Part of a small language model's weights: width 512, no biases in attention or MLP.
MLP neurons of a small language model. Each row is named by its layer, matrix (gate and up: input weights; down: output weights) and neuron, and shows model dimensions 389-484. Each number is 128 + 32 x the weight over its row's rms, rounded and kept within 0 to 255. Numbers have three digits each. A neuron's up and down rows have the sign that makes its largest values positive.
After each neuron's rows is what it responds to, as a language model described it from the Wikipedia text at the highest values.

L2.gate558:165127098171210138205091075100169170176201127086122142158109155145117168087149155153124153135123146147171151211153147086155102146109112180135110114150165196099123079149106167166210101144047153138134123158093130083169121177140143049128101171117104146088077147132077091110172108058112113114
L2.up558:109109115173166128201171064143146129187130107146136136101184120176175111167104149143136151082133129086130131144114165165100131142160162171109106147192138170134118157146095116139133148176121128126187117129101112166101098097121160110115130138149148121129094115100142164090094173123138121138
L2.down558:136160127124095153134147112156139092163153160119149168087109159133126086099159110193178143078063108137159111149119129141139096111097103103154076092180105105104093068095096123095128159096118094106129083122115143066088129112160100115103148123124108169100141226112169129088124150159172055117
Post-auxiliary adverbs and verbs. Word right after a subject plus auxiliary or copula in a verb phrase, such as ever, often, currently, is, then, in "he had always".

L3.gate736:150113136154114122116149135128176070099127066134187075172171151127073127161077168094101086101159095086126127076164100128135203099122150232118131147113132120151137066139094151141184155224114124155108155142082130132135084142090088117136114161103103159109116118136121122114115128186168111182
L3.up736:112119092169135100156161172120150123149115129129136122093126119120157129080095195115110109132020099102084112169184110119138111133148128182107122118152121125114115126113143182142091146123136161156179134115223102176091144118121072147099130166038171194117083132123141110177121119128173107089
L3.down736:125135074147145132154150157137157146131127143050106154115126207117135134084138110137103121138059139142099117077115120157203107161139094099111093114136129166088143133152076120084113098171052094118145127102123154147118104121189058167144159166151125158139155109160066140118128102118164122151
Table row start cells. The first cell of a new row in pipe-delimited Wikipedia tables: the cell separator or leading number digits, e.g. election results, league tables, track lists.

L3.gate354:094200138168143111091089144189064137119116108147127118104116120154104133165080129114114079152182136201137119171077130054133056096065138114142125106084141123159141121130093115103133119124142180204119174184111110155104114055148175106120123169139164179092155091140097090084165090152173184152
L3.up354:165165121103127207045142100202116103165090126125084147105111098154136174102104146173102159082151024138081099131151090096165121101068162105126091108150133144194172114125109100122095151085152161164120112161114161119080154140098151136130104156124114149097152148153112064108185160151176168129
L3.down354:111147145130135152070125140080149174112131139121142141083085160193143088089133167138139061135096220074102117149131097137176160086199155142135136150119136131119089179141124099099116132115181176159145082084103130108117145090102118149176066131109114132091063147132078173173069105109115122110
Russian -sk endings. Mainly the final sk piece of Russian city and Slavic names (Irkutsk, Novonikolaevsk, Solskjær), plus scattered endings and prepositions such as from and of.

L4.gate294:228122179181137147236197164140135171117088065092149096103112175145100098190168151131153094125076129147145148153153123085159159099106092117120125188130097128143102103135101126137140094148120144170086114115141135120156153145110154088037120177134144131206112166088123129083115152150179089097
L4.up294:063111103109097190081152114155143161130219207164084095125178139149137094060076113179098147101106144133123135159084152147118152088099131129132135151108157087141134159172197100164132110157107122171100157151130143151132182083122106108144151109097068162142193117174089097104143154207142078184
L4.down294:147151138130114166142160116116076161130125110109106118184114154118131143171131102164114166064077129124163172122130131131125110127115113160067160129140061106115130154157136140108091149147158091073106121183160133157111122141162115146119130159095174138080178152112159113084158104072169144163
Empty table cells. Pipe tokens closing an empty cell in wiki tables, mostly the blank first cell of election-result, squad and species rows ("| | Labour hold"), plus stray digits and dashes.

L2.gate1466:146132129158100101142160109094148142119148085175156094150146072129122178144117084157161124067171145160132097101122122132143145147128163162097094106115131095064157161151178166169107091087173114145150132152135120146145082175185131047119122106119173162154122175126102139168104090141103141143
L2.up1466:211102103136164116135134191111075119089207065073104117150116123192134128128117182153091093128131095108138165124108161124142156100174156124103062091147101156141175150141101153151142170132105149213199183134169093134123146157134104120117102168125107152118115114076131118082122116161114169122
L2.down1466:105085138137117102140138171200109102050159097110106138092150155156174145098093176185104126195121179109061132138100091092151127165123103059143099137132156128146109200122157072120085078179115105152204145156131187153112129097116097180123124124078113098175142098130171145057133100108165115077
Table cell separators. Pipe separators near the start of wiki-table rows, after an empty cell, number, or header like "No" or "Genus", plus line-initial list dashes.

L4.gate1199:126094130143088141106138161170113093186102137162122105193085145186144135151198152104060157111102161135156184140091164125090125095121196128143117115118167171113132103123155129124180080140114133138142098144146102110163138145142136108129128147122182092137120127183100126126148088123139139109
L4.up1199:163086117174138139141106147115135170121076159171127144135153081124184100102150143146168152060183166138181147179128081099087113141111104142165146097142143108184132106100105137132115100121111113136131120120100114138089131123111149109067143173186142138111149151126115115145172086091184102145
L4.down1199:118103082186177181125124185112155145244104111092225140086098114118144115099097177150153129132112156136163115113115125156104126133159140139091163113152129144120098148118168136137093119103166064050107176121097121138101109029163144156120141134116139134125080103132133124121086108086181153131
Contractions and first-person speech. Tokens inside quoted speech or lyrics, especially contraction endings after an apostrophe (I'm, don't, I've, they'd) and the pronoun I, plus adverbs like not, never, also.

L2.gate865:143162087149116164108127117125120138101140115058084131181114112172144116210129099129075129185089165147161084166185101117149113102107135191136136136145112182147153117117075158048124092134228159147111167169141088126094098103162176127118112123082178124062093115150069149154188115075077099159
L2.up865:142177090140123131132110094110165124126158123065094128122122153182105113131121094114104079174126171124162080170186108110127128075134152187189128163128096122132113143116035106080094090150191135138088164069169120107111152161158174188100102120062157099102096090115088132090170121101073180143
L2.down865:095152102210125078116145176122101105105145166064097072194108166109097119109102116111138174133179125141118130109172143207163090139083135161185094122149141106147121078168098119120141094190154157111117124096150083123121163144117128151112139117109169157112163106108036058164137093074045129170
Structured-data row breaks. Line breaks and separators ending rows or headers in tables and lists, such as chart-position rows, election results, and = Title = headings.

L4.gate849:149151096139104046110111091143178096137168162130046118172112129065099072193126095128162147124115150134131089134148091139126090092157159133076163136160181095114127143095109143138147112177095101197100113144176091188133191139157130085163185175119095160143196126141135122079137122124169152100
L4.up849:155133118173154107116160054146108107114148173089090065159121154137122140145147081075143081051089120145083148133148092105170102085188166153053137144122115129111130105116080107139110147105150161180102093151135125173138140101093180138138142120164137175159164135129133135119070156120187169145
L4.down849:156127093148119084124166080120191109109116140075074133224147148112106139139211131133161093128200143074114132143151127193102138132155123124106168156066141097143171157067087128166070080145098142132109115195125102109087113135124035114120191122152175140133181134113082133125124105069136157157
Table row endings. Line breaks, and sometimes cells, that close a row in Wikipedia markdown tables, e.g. chart positions, election results, award lists, after a final pipe.

L3.gate1277:185113099163184132171049110103137163098167141113159071138147140119123120104132179071155122163156193116146165116125109081081090182113119117189124182164160125082143094147067156087137066115128148153117125111079121094099112135125117105174159149133121156156089194122139137149136132130148094137
L3.up1277:153132082112143125172158112178137173148140137121114114119149123180155106134101130133111117149133141108167130182168115101071099098165133141168152086182135112166084115136156136102120199124127148098135094155140117101141088121083134128152070160146173111146136084134155131164155208112159137130
L3.down1277:156142088145143144125107113126088117112177136110142150066104125119187148162148165134135143136148121168191102073144117102161071151117158205122101112131126114148081073145147145132152117120141163061188128071115159121113109137072090153107155113044095114135100156146124141095204120134226133105
Contraction endings and degree words. Fires on the piece after an apostrophe in contractions (n't, 's, 'm), and on time or degree words such as some time, later, not merely, too.